{"head_dim": 64, "init_std_qkv": 0.0173, "init_std_down": 0.0, "beta1": 0.95, "decay_fraction": 0.839}
MLP neurons of a small language model. Each row is named by its layer, matrix (up: input weights) and neuron, and shows model dimensions 80-207. Each number is 128 + 24 x the weight over its row's rms, rounded and kept within 0 to 255. Numbers have three digits each.
A block is one neuron, or neurons of one layer that tend to fire together. Before each block is what it responds to, as a language model described it from the Wikipedia text at the highest values.

Description: Abstract action nouns. Fires on abstract process or action nouns, often ending in -ation, -ion or -ing, usually followed by of, such as acceptance, registration, translation, monitoring.
L8.up54:125103093111135114088183123123167167125147121094142058116138144120142095143118153124096120091120112117087158146168140142106144156071087143120158148066126128125151103115149109135101133142165134097102150123179120119133130132147118106139114139120122155153151126090116155144082105098119125148138116178140133144114151120093102119113169122152135136148110118126125143144130091133109097199136

Description: Visual description connectives. Commas, and, with, on, or a number linking parts of visual descriptions such as colors, heraldry, animal markings and artwork media ("blue and orange", "laid on card").
L7.up42:155124146152107169114107148144137161127094135139142124113137140121104142119136153149098155122131134144122129107141117115186120136117141089063136135123130090155153129158111112114143136125113150146129152178058146119137148119105130124147152096102110162116138118158122127112129163179150177142115118147098165146123122147115136110121141163133171087101110137116137108096120089155128097168130
L7.up131:124125090126085149141128139132115137123147100121131118147133124115100157141174107131115101101147151113129105123148109137131156164141137172139139089144141125210101141143144126098120154121129128134109113113097101095128106112148144114154147128141126111113126143097107150096157108120103116154125075116087148143116139183115106108116125135124125132133152127127125155088117118137145122124124
L7.up201:135135150163134128139144123141145127146116161120074107106125125175137133123135100130097107121121124137146112138129109174127171101171132092148086146137153137114148111143099138107088134111145108130121099158105145127138115118099101116147163132092141162133157154146124110095132180165115147124112107128127169145172121137115117132133157137149068123161137119111146100130138134080120114109107
L7.up353:172125140141122096135126132119135140156098138156153080162146102063114155134122137138121122141143121153115129133153120130067108104136110140148156113204124103145164168076110115103162149108153179174134132168166100125114096125133114079149112130147119119109134119109126092111113113112129156158134081145127094146125116115126110121131064175183132138102095118125132163167158145149144133128112
L7.up1551:120146113084133131139121080132158106105085130105110099103146070120112099142117106132134163092114118147138150099118132180153152138127098120166126160144128139106128162116136104116142104111110139131176090132118152137091053096077131148146143107162129127124075153133120104104091136192103121133127085153144098095112126153136147136106132133161147144150154086112138153119097151138122130127140
L7.up1870:114134093094151118109114089131112142153098135151104108145100119127120148118197139116122116152137093148142102113131121150127158161108152125111149111163174140156098103156156108162141155139153136141155140112160129153155083115102148158119174107112122156121151150159094147116119149133122103139117185128120109099120135116141132112120143133135135141128129151098158129140132146136117106122144
L7.up2443:166108100114114109158110113099126111070137115112118143120168102125137145108119138110125110097105112076139150107138131128138188163118134105208134146126158141116121126130112116132108151119097133150161151111130143106070131115142150160097175139145082098083131154084102100117117125152108128118141083152137149105122098128158141141120149122119157102088127131105159130139130144120140138143111
L7.up2467:111124113104071137136126124107130085133078102156158143120160123116171114153125104133118133119118131153131143105116106129105094102125164176139103100120121164117140130088120121080136151144130127124145110153101145117141089153133128122141149152177139102144103148151104096120126130135137085134139150104108141113138132126132094147120089173143102131141140115164150160107141103136141164082112

Description: Partitive "of" after quantifiers. Mainly "of" after one, some, both, series or number introducing a group member, as in "one of the best"; also "There are".
L3.up95:111154091137123154157158093092111173128139173147123167158121088094149126173109117137143139096145146139127147119121151093113107129094114144122107134128147146112085118103095141090110117077157119106122113145138139103123140122145159141151138138124164127178123133119118109110144168154144127122145132122146120113150114134140125126132075117099110137101138156140116181150150101138095117111060
L3.up221:146147135144143138126108149140096162155102157139115179159131171116167137102164114143129100140110136098115128154100098108142161115098111111098146096096115126106161111158128116143092123091075122121166104117130095135147131090096146114121076136155127123118117134136124140141150167127096095163115095112159107144132109121155167113114151167155116167142149134153179135174112148168126144109109
L3.up878:164142096121136145124119144159111154126160122154111137117155111101114170117145083095126107108170166139145103092092090098194112151109101138106126093162118113131118169139133160085123106136153151134102126133142133107149110138163151111107125151147165093145127115166133132085113124143095100139122124122170182107132115113152107116176129151147114124070086141153134157129090109126167132154155
L3.up1112:192177097116142151144122138124109084142117097125134162101094158109161148144109143116137150145136135079136134118142097119110125127157142101101154169101138137076099153092125113140172112104138105130132142097158143114119168112162086119099099110107157095113139113117149147144099098114130086096117141146160134123137127126136148118163089136110116111153138127125145108157151073136127101084126
L3.up1192:128078103136091106120178127147104168158132130139068155097163114157149095138136128141150093089113095139107144139099142105160110131126098105141174135120145134083119098131122130093142114132132107148168123114127134147120146153123147130083159095147092152111124091124158145141132102151118144120110162128110135124128097162164149111147143113166144163158123139126149094120115101141155124144125
L3.up2085:115117111157145133134109146133112137168136136136111155138112119127134130139125087097137073081153091113151142167135155104116107089138133137096148118117129108111146158128146149162118132086103125119117162117120100132124124106129136159135168127109135184123140063128094134145118114146144166118138111123116122108135126130147148107117116116115132121114111140104163129150114145158136121132100
L3.up2132:122131126101135132118120176143138155155135151148148129136142083115140098100114135138121098167133139111151143126121145150178143145094093181077125128099167122125093135090108102172141103141127130138128091106174133121160087148147147154137142132153123108121120118126046168101134142126168085104148156113150098144131152146136111167094136117120153135106117140105156114136135109124137096093110
L3.up2480:204179141094095174129127137115126090154100076132142203128131142163151185152131089130117134096141124122117151112070137101163191117114147151108115111144169141091096135135106133127127143109114144113128112162162095156111138137148134112108125125156122083154159117148198102148115124128131156128056172104183109121129110143114120151111120087162144127100132110129132168119125087161125106129140

Description: Member-of-a-set cue. Determiners, numbers and possessives right after "one of", "among", "two" or "several", where a plural group follows: "one of the", "among the", "two other".
L7.up278:148132136100164158127135151102134112069114130141098161108153135123169082135121175168115121095119134101131084161128116164128143105177109121141119119115099156121115138119155138106148144134147163117145124144105140107142098081122128115136144117168101113162162132120195108116153093117124108140128090147191113134133143156097107178120168169118122095129107146092111165108127137133139097119117
L7.up726:125157112147112153166136137135150129081108152148098125137137114174131137163140078148127147156115111075124100084110122115118152077146101096145123094137066147132140108132102136137167119174150106069140150144100079143136137088139132168123130119119110151161168133137138138104071125103183093090162112128065121091095097134150105096124152127094089134159086152133155151122122143138131125113057
L7.up1422:126129194134124146145132134169117156116131142163136169137093124113122161125130101138128089117125128116137097152110119153110133124135120099138111106145084124079135114128118095133100129073093101122146091156164128104169182153116117119115130132150125107144094119145143154164156130133164171148050108095174126125118159156120150126116130128171134133108130101102132124111163050135125119116141
L7.up1864:111114107103119127155121105111131195150083099116154151124127148123152122154161140124127152163112101135141172152116114137131147107154131144135126109112143097067125129122140141172096165110114085121103072110101124120114151178138131115101093120145090116146119108114155133111160122127115145154134087090130128125163146088096138096127161153127155137129085125170163177091109118151125121137109
L7.up1944:143157149134116157146141111127127123128123137128120133136088129117126116170140106164122150142142176113185119154101122137130132176145069121117103154113075141111137133156143118134114155085129115099170112158147138096121114143131127154103114147135140156160105111095150121134143113149161135110093122089141111139137108126111110145122143127132112148130171135120143122094130089115146131129120
L7.up2313:145087180131136164135128123153117159164139135105093137157127148151106136153132102110160086154138145154167151156116133103127092125159125101163148099150094087154152132102125134096148124126138124128146087129113094134136098150150105148167122139111098132117150129091155121158115107156109133098165111151089144175104146144130105143128134164107158162096159209107117151168163124124123079091125
L7.up2320:124112158124107170150106090114135181109142135141098168123122103081147144144117081144154142152155145104138108139148104125115156116139107116186089136131051089079133116146161149140129132083094110113176083136128149125142105129135128109129109145150149111122120109154098134149152137143128094158128129094119146121124084114066124122128162121137162148137143116151124153131200078135123136089089
L7.up2432:117108167161129126135118081160121153154110135109140168127108121151142127189149100120197099124127126134086133122107107134136102142086068107194137113154097083159114084175172168148134132102115120126120082131115083120130125148145121130134131094121148116128130147072137080127105127141152114139106089143139112100104157127107136124144111141135092116103143157126123178141145090138143113128136

Description: Abstract activity nouns. Final tokens of nouns naming an activity, process or field, often -ing/-ation/-ment endings, e.g. preparation, drilling, management, education, medicine.
L7.up89:160116102125136096135097116149126099132144166160090169100111099123154150131107149149108135096154107126101143124114135111094165097107151152140167151114151146144070120106147153100142126116106105103151106133095138089122151150122076119092137136138150099106115136119163156145123127104106122132090134143139103107123135168144150137149156130096145125103140106128161106149110144166132139109127
L7.up419:109165126110126121112107116107137139119135094120141121130138120092140116108170154124119142095131116126156153166129108131123107132140107080129137103095155123135115145153123166174145148123114153125121138118113106128133115070104143145103161114135119156107091159116172108138112126071118151154161085120088078136119108109185148109112159141125154116113104160147143105183131101112087107115145
L7.up953:162120115135115106154111128141121164133124068124106099072150123099139112148170128111125169062126124130128114174158155123112098156114132172145145117150074094116138115096148169136081118109127103129127130185106124082113135141121092145141171088140111104147101166158131145141152133174118127135078134145142122132145104118100113120127159140103116148108119116145101147153161089118141139118132
L7.up1156:130120103115107114068128140150141123102137099141082093137151099129153136137114114101090115162170130099110139114108103100139158133107126120108182130113140123134134106136134121137122134129074139142134132131133078139083152127149143097107129168169141136135131130168136187108146103125093153204137109158138093142160134155150101114135072135119138154144117153118113127181189155123118117163154
L7.up1256:143124092106146127147134128144157142113155148123116093120140135173165131143121107118113128102148171118143081126087107127177109144150123151134148132126137146149131128164114143166174100108105177142162116104113132120123157088103166114121158132104129098141143123139167114127176149094103133149109129096149111110146129165152146127128160105151120123142163103127119128154120143123142113125160
L7.up1391:149076089117128123131134108111142153127157154119130136124099120114136129140143149160117091111117106093154124137094107115133118108134101189110150145094199176135103158121097125056141121107112127144119115113116087120129118144138135134084112117122168124165114119114151121170111085113136146135131110148144139097092133167147129143168171094127124170122117118089168080103133137111136161135116
L7.up1570:118166120160110137118150117180116119113128147136146152123114161111112108129146141114094124097101169137159117169164110063154070182132145120117124141129145088148112122130135131121132119113165130150136122093169118098110166130149147102148091117141122129084147108142076190149109075123106164162140134129126126128150092136099143114150122107124076148196106104118125102160210107144096104180087
L7.up1691:089112136137168165135132144140137137135141140133124100122111087173137103140102127157148133129141134124063131154097127113110114124109133110152152153121122110087130120119135104085124095115115128107090110134161122098116099137092131093105105131120149102100109135133112149180122115137190126166160099122087102114100103115130146107110136135141142149092140134146139124114150146164156104146171

Description: Action/event nominalizations. Abstract nouns naming an action or event, often derived forms completed by suffixes after a determiner or preposition, such as expulsion, arrest, conservation, drafting, cancellation.
L3.up317:154154096145159095133113157166096098112132113123191153172143111091140183116143141164139125129142133123123126152134153123127095101067158169165104116122140075109102109135136138110128132136117108099154162088080116133166106148122086105122146092146126107114138126125134176112127101133095159103135116136137161125100139116124115117131097105111140135157123108118156078121150118125140148147126
L3.up1149:122131100140130117096099111140118129086161106122135127161132126138138137151077147156118105097141116168135104146137171111146178139068136124095128108135136119116130139111107128119085088133106137129120152097098127106136118131135150149121120105159095092152142128080156147125072107113084151134138098122143138104097151129123115104140118154157140117150132113113142102193167134169192168165161
L3.up1304:090138114105111177070124142131135130125154103086136131096096123145151138125101146139107144138105136088142127115105139111119145199097193143139150146141147108111137123131135076166107103105147157150125136094109099132081139132122138125145124137084147135093090105128126145170154074102127111153174146129183101125112124121151149103072103145157088171082188148128130111146127132110147128101172
L3.up1548:135129165158117128096108121162137149105142099128135125168101144115126088138124181127129149136122114119154135155104141137147133093068111140126084103104146123103120136135181130145126124101091160107087123126114123089117154089104156095136088197106137092104124094152114121131124075089144139138145103120158101111117131135124138100137162137146127147150138084157132145137117136144129115111101
L3.up1567:143140127115116120155117127110111081083117121088147141142135108143131116130115102130142154117101138099119158151092129085143133127136167143119160124137131088141123144092029106131118130120097117161088115162132127134110162145135147105130113128084181108182118135160145146105173100118106127140146090114127148148139151178143141129139129140121081151175093165128132120158161126120120113134123
L3.up1608:151132107129132150138076106116087093095140109139172132104122088129136098120122102128136101146105139109160146126082145113151117130086154122103184138129100147155140077149109140144113121113139144144096116092130130116123152109147119131134167144131157124113180138122111137119122109101128155140174120177132117109081136116145100082115150134145136138119164114117108130133133091146149136169102
L3.up1609:147110141124121116153124157168121144098129146132144119144153137111125104154136099129162104096124117148121101149157116127121166129152136120087157100153093123177146082117148132124142115082181183101116112137067149134109102068107107132083117164135116131152128125130139118137123124133157134146143119120110102137161136127148125148103109141066138103118126154083134146142163123125140105173113
L3.up2413:123095114119112119142148114144122118103145137115087156150139074106148117112111160147102101045124107124123164113133132131144162106118083132089129113116142151148087170152148069146103108125145113156103137117114148164129150154151124149127122157116098107147127135137114094135148106115114143130150060129156139114121136120175125124149128159121113131187117111096156129125118111154128138150135

Description: Name starts and sentence ends. Sentence-final periods or ")." after names and titles, and capitalized first letters of names opening paragraphs or quotes ("'H'ornet", 'H'ightower).
L3.up505:144132141191136099121118077117110158143117120105140135128157135100124155136117179082137153140150134153123109133124146131125125136118110117141110134091118116116122130146155106108145106161156133148129077158146131121117123148155121153146165122103086157123130125096138174131119158133138125114127087142138164118134133194167130151125119151117116146139122128141163133129198145104170105130102
L3.up567:123098122161118123129123128150152137126111120147153099058110130119105136116184160101093129143120114122109106155091132197144116119044130152124102057124160109169135159096166123133113129116122125163113108147139132167106134109113146180155150117160134077096136129138107129130159111153115091140134179147075127109087169158150131137111127117144148168158121074141162139172126123123126123154134
L3.up596:132130162162144139131154118158128139152132145119165074133091066132140175154152105107086134111151116161105090142143118134160095104099099082105106125104099078145185136104118141133116094131120160179131082105138087148140123127135137136162135087118141119124176109118145132153089133070146158113106126128144156112138101130137177141104150120144092122098149091134103156132134074125114120130114
L3.up754:089089146173160101149117161135131126094143132136148073073123117098126147111143152120155138112117120109086107101139112156142150110082116133086120083117151132142122133138144143127149159153186157123129094114123101133093100181126106155112124111168117139116154133104133110130159148120119117180138162172107104138128121138159122099141118145118142145098135096116162109114143121116138146107131
L3.up1534:132096151144142125123171151104187112110102155102137119131112125121129105150149153138109077106109109160080153107108131098119102089128130138121136109157163124133160109123147160154106116129128097120144088120157136113131154102102161184127127102142110125099110088127117152081115188117155105112147143153072114174136136155163123119117134124111116125142134117132184136149180131130155107155136
L3.up1571:129120117095142160130109118121154129106126145083194135143156126075135117133131136119151115108123152136102126141115115086114104103112122117113160115133142137089115118084129131142117135143115081171131090146125128116131136111140191153132132127135100164098144115134128132102140137128218157142085142132113121154127117137110133143123168135106117124144142130160156152152137122131082126123126
L3.up1900:112069154124123131133109150105144138094132133151107115134147136131147095091143133170123129112173122083131087158171145148160087118121118133152111103142126133193115130149127107176152147118149168129130105107123127118100143103135088158118146161175110106052173146144137110120170120116113083149121139162099153126112115104120116122146132112140146169131135125118134089129114102144135156112099
L3.up2249:172149187129167120116115121111122168133171135110178142102171150121155121165159093131097084166151120120159080136121133142156146160105127180108126174156132121127149108126092137162126126146121211148125143128123136104085161103096086112131097127093111119128131125116138137156135098126159125122123123150131097135068132136125141134125116106119127200114119122116141123120161135126123110125066

Description: Copula after It/subjects. Copular verbs and contractions right after a subject, strongest on 's in quoted It's, also 't, not, is, was, are, be.
L7.up227:105137115057138142135103093186123186124137184114107090120170065186179148131164166149121122162128109121102162137168124088104130162087132110122099139109118149121140165144101172141118162128117143129087126129124124123094111140130128154152105146191141172170158123151159145105104128140146101154157108105151136140149153131133157116117133105121117152116128123128124104121131138142133072118120
L7.up462:141126149137144160095141099169115148129100150114116157121125144123124136127145147152121146129115125093185103082158082113114105147096091110163112114094136095128146130117141122113123123156144159105101123085147108134121151069106093112089158154135097140125107120103128118119129165167114128143124156090111092123157107129140091074128157135089111102137156109088167126145108143123110122124138
L7.up825:146141126121130162128128100169123152122139133107158159132125118167145107160126174132145155206124141108138126099103101137143115133168128135134127109110098160083150080137062143147102151117141112193092104149110159109138135155153125143141108117121120124147120145066181123106146115141133076140068114098116127132127108126129100102159127153128131037134136105117100080110074117138126131134142
L7.up911:176140168120163167142132120145086113159116123126095091120120088111166131150138117094114122178101119080124101088109104119169115136137155137111152125166128097123123098150108143142143143148130164148140133096112130117104123156115141132171154182182106111115103128117141140099162092085174126166118095164124113139128143109124128164101106097135147174132154126120093125142090150125137082138147
L7.up963:146110136142095106072093153133150140140069141151114161088152075082103157077128111163146134151164135107116137096126126126136104109121160102108145117122157171116102145117169138092112089153126174097136172148126104107131140113106112116167133135100152170101119113169135121119118095174145099161065128149134142140120107110120132136130154156149133139110101087159095138160140119120171132120150
L7.up1455:100150135132133136155123147141127133091149171133155155132107115142117151147141078143141200160123158103123082130128162117113080131133115140111168156123131148127151133175135105126136156153132097114094176144168167096127164145133123153128140142122159145106094140149096112137116132129165150126152155134100129193119134143146153097136146158138128160141115130128121051111126137191094164133120
L7.up1753:168115121112128158154123097149106146137162125139138158106164151092165160125142193130122134169125103151120112097115113086137125120123090125113131086101135124122147122118078136105124154140140123146175133135139140123153121169179130141156119092083123150171128111154156127148118168153118149095122118078113118140156145125108118084154098106144157144115145146155158118154124147109160084149133
L7.up1897:131127140148140129113122103182136089108105124114133104110123127107117141110108135074148125179109125108124119107129130119136111166099126148098124132094082174108103130125083132147112146083148137116134156149109178132162108101063107179097148139140116130103159123147084113160096115113120093132104117131128111096131124114096134092148131129162137154115127174117091140135155160133140098113132

Description: Auxiliary verbs after subjects. Auxiliaries and contractions right after a subject, mostly has/had/have (often before been) and 's, such as he's, it has, the group had.
L3.up84:145111105108125083167120099145113146119166096106135127101150146120191113114138121123095126114156096111156128089111125154138150146156114165119136174115125122116093146116109150107170147111190139080128099095145141081117118126121128137124179133122166156124175087148141132140127148130155114085118097181124098105129119134112130137153135108079151121119153140082152144156135129087095091126150
L3.up957:136105109137093118127085134135107154124145138139077149135115068104128143112169139143132195136138140122144129110131120131151154127140091145108147085110136117135161101144115130154128174130117190163109146095112105150142175117141131132150131084159139129111145083137103107142177137141137180109147152107153184112131130121142089118120116135116086113127109129153158107124117118158091143126185
L3.up1264:115133121117131091095088139127137156135150167125143126124135135148109131113133132142138122154131157111123130125101110141128134117128116132149162106164139135116172124137108108123110130133145109149149114090127068155120121138120158125147091111154153140197132131150094119149170137176142161138116152168092084132116159116176065145146150145153109150108111138099162113111102104126160141127131
L3.up1436:146169119157161106089139142136177122126079140117146148133140126179185123140130128141160165100150140130157124110124105147142105131156114139127092116119113113097174133130074149170123154149138124071154114133117093110128170151145139144127148119124125137107110126132130149137125127145159129124105169158155111122150113154147131134160172123098153091091159143078124105130114118150130118140152
L3.up1496:117104144097144125113107176104181107100141111138172145165150121110134183129143145143145155126113165103093138103154134132130116117137147122131105120173152125133132139108165148125109153107150111092163123137134138146153134153144193109119112106135103124096106110122117104139093106130122138143114132150109108148153146118102122159111094143115157146167067131147130162128131085138142134142114
L3.up1701:149140159131118144111135129129166097116105140139148100113110139146136163144093148088096114112137127146089122149138114130089088134129140139123117088102109102114100156185107118160130128104121114119169105127134139149166157124094099176104151140126138129135110114139103161102182140107120157135145132151132110112138137127084114171123123109131144135135162142120149126149124087163098132144137
L3.up1875:119114137147144124084101168129139144099113163069109136139137117150150154142133119163139129139091135066134115120093126167107098130148100117127120127171127114054137145168167151131088131148152109140112097097162136135092099193139139117160091152149130132122135118179155146146132111108119131125103156154132113156161086148134109146140153128111108114162106131105199120140085112128117114114149
L3.up1952:130118147128127162137147141102123129107116194128168141109080109138090141092174141088139142190085109087111109115167126121132103107158099139107125139146128138117135163134127129169122151130103148148188117150122109104124165102129144130111119126092119137120129141151108129128117090126098135141132147135142138166123115117157126118154080122126153183139152091099150136126108089140138120154158

Description: Numeric decimal separators. Decimal points and thousands-group pieces inside numbers, mostly in stats or election tables, such as 2'.'8, 82'.'3, 145,'18'6.
L8.up1472:100121138122138144184141111136132109156136153102117149095133146124169171142136116141123105121136099086148130176134106176142124119089159138135145073145123169143101114092114160184112108116121113164094107146118133131099117146133132178097155122120113152133104086136144105128123112100136132139160075107139106157121123144130114148122103140094138159126110131141150109114117187128143138162107

Description: Post-unit measurement tokens. Tokens right after a unit in measurements or dimensions, e.g. the space in "6 ft 5 in", or diameter, long; weaker: descriptive head nouns like gable, plan.
L3.up669:113143136104125123155142121131109099093139105123140105144053155125136104164110151113130152125163116113077151130130145120089131107117131134138107114142120148125143143158123141134133105100121102112077117121135131127105100121090104094159151086159122122139137077141157117152103125121166107133144134107103076153190128144134125149138118120118123124131183097103092134192102127124083160139125
L3.up984:118116143150139161149128098119136129115104124153147113157107116107128122138128141096092124125131129127134125103150156129110134144132176158153129173145072131151112149168157115161102101107133187116156101099130143140159105153116124104084107123099126130137147142143114119089057099115126139159076118102182105167152134084133153153145146136126120057131154126140135125139124146100094139115138
L3.up1037:111185141062159156114139117099127102095121106153194133171088134115106140156145133100093130113137090128124133137099135100085123099134140121122137137150122119133176169126104127162159126101076157151152105104111138143095109131094107133158126098102184119143116117122142103143086112110121164125137084110091090136146086137134100157130130169149088138150152141109144125124141097105143154109085
L3.up1286:082154181165135135116068098113112116134106120148117149140101157148075102128118103155124117145108108097109158135137123131164135113103121090152098134096128142103173156159138122134156129087155119147166126100143098097112120102125122076111111123114146221188101098127110104131126189147129108137124109086129110123163101127128124093113087159141146140139140099156150133112086147101137126120103
L3.up1549:133084143139125090152119154109103133127151109144133157117142121099155133106143196158124168110141071124128125121149152144091089142099130138147126139135119103162114113147101141128134129082115155162120137151148135123082174110123165091116158083123090139138135114160125121088139110153149131118129127118148102129092107086103116136117168148139098151125140092141102140177105131111123181131108
L3.up1805:103120103052119149116165082151081112140112149130131090134134113112111145130117119125146081093126161111134123089156147131123128109103126093143104145137123123100131118139146113134120108095133140136138103116134132136127175107132112095160145129120155117114113077155106138098166122129143107082108133141122090178141071098141167120120142137155140116141141173161107088169136123137134119136174
L3.up2097:112117129084093084123118140119108131145076144143153110128140106141098111105087135115113140067105171108114153146099111088099109081134113170143127090121089119149139140115138133140147154127121080153126132122090110148096115125149113115088181140148135128124121125113113127134105151131150140122104093085149081168136159120111131102159137144128118126106133119174113119142150124150164154119120
L3.up2539:137139141103114102144072145095116106134105126100124100126090124171124151168160160119102146129160140141089137116134135162181116111102174154086129121175130102138110114135139129090133126142114113094147096095095117097123130136108137113143202103122149103111140100138171138142162129143138146140124135126138105115152140129110082105137110163084132125119139102078133112172084141109140145106163

Description: Predicate-opening verbs. Auxiliaries, copulas, negations and main verbs that open a clause's predicate after its subject or a modal, e.g. was, could be, not; weaker on title and name pieces.
L8.up2047:130097159116105120101178132157145117154140154110122116096111113163111159133166148103142114103161178126140073125095148168105161131087181150118133137119126117101147149146121131128145137122125129135097112136142108156094135123093125161128139133111139110141139097130160139131123136103102130162111082129121124122145137118131090142068134141097150121126132071145127052095127138144120069131118

Description: Plural quantifier before noun. Numbers and quantifier or determiner words that open a plural noun phrase after a preposition, such as in two parts, into three pieces, these categories.
L8.up81:146121202139125171102077143154134129138092097105105132158102132121099153111105152068107171121152148140156129161156115100134142126102121133136151126123097159101158156163165150171101134074104114072133098139091162098150141157120116127123134125198132108107084110131109125117154129196151108134082108129154111097082141145083149095154119165103135191131126109124114138139126066125161135111132

Description: Word-initial letters, decimal points. Fires on a lone first letter split from its word, often C or c opening a quoted title ("Catch…", "Cymru", "crooked"), and on decimal points in table figures (−6.7, 2.3).
L7.up615:112118099105136105112143161130076147135092137132152137122142100087123173116183126124093095140166103120102135128123158107130117122093155109097112115147093152146110187089136116141121155151133091080124165119104151121111118126108109122097115156085124139119124145148133126080129176112106118132115119127132145134158106133145126141142188129091099137115158095110133132120113102161186156131136
L7.up670:110124135129132123105164144155117145125159114115115124159137135065138148168158135147123111147117186148087134148085117090151136132174162133095133120129117147127159143161137120178095092137199100121094088145131158091102131144121090136131103122106093138107097140128154103107069141107148144127122100144129134099123114127129137129163148149098139119098159170126120168112095179151111141145152
L7.up983:097157138157126126115134090130109089189132115134084133158145144140137127166132095143119105145128133097166139151101154153098111130109155115115133091124081088116143141108180159141164156123076122137108104143145152106115123131109122116156110142127095091106134142127111104128115124110130129126118155048134142068149167145106134109129151120126150204143157111119156168138138161147100125160142
L7.up1082:157109097137135121148163136109120161091100160104097164138122153106123181169169106100158146132153171050158113171112101124136142124134122129116131194130128127145127105159136133131149089073156095142123114104144135132125124129101093140146153110075137085140162124148124148143145141130202142118106130104116138084129142116091118142144159147136147105139097087147153121157136105146130097152131
L7.up1491:127141135117109161093099122106110101156145119120106123147155139105165124134145126161136120124111149078102145152134127139145150117098125129146128143136104153092088116140138154170133122119134122128146121101137100130114111157102143147135139099079069128136129137141150093124104175124158097102117116105120098131107124137147141120145127123145117142130171095108173160174144171146144130118130
L7.up1941:119130112089129127123132124128124093134141155163111135143125125095135136121122125101159157125164125116119140146153100100130133103136130157138097135136154123152099145142137134112110124140112118108157077159140149150107112131126113122115113120094133145150101129080163144056147161134156130140137105064123062105134100095173123122122156129141093126126121120117149122149138185150119100127128
L7.up2016:152098167164160104137132128140162103136109122141144157175120093109127132099112096102136082174098137143135118111117126088144199107116129093163118158157145138139032134116125149116158129070158128141121121116185127126103171128146085139146127190128089108157135134139112087123086096138131121147132079145117088140082111134137127116119149093148108154127133085178131130169167106096114128133147
L7.up2483:099114133125143130117109099136115116149102103111079124093108107130106099142136136131123097144124136082166085129154093159142146155144134175138112138159120109120137104109115129131100154110118131122123126169135167126115128145139148146150166172131119134154128082145097129118145142126129110109132147139134091125105123145133150115094110159153117159092136129148128171083092152142133104162120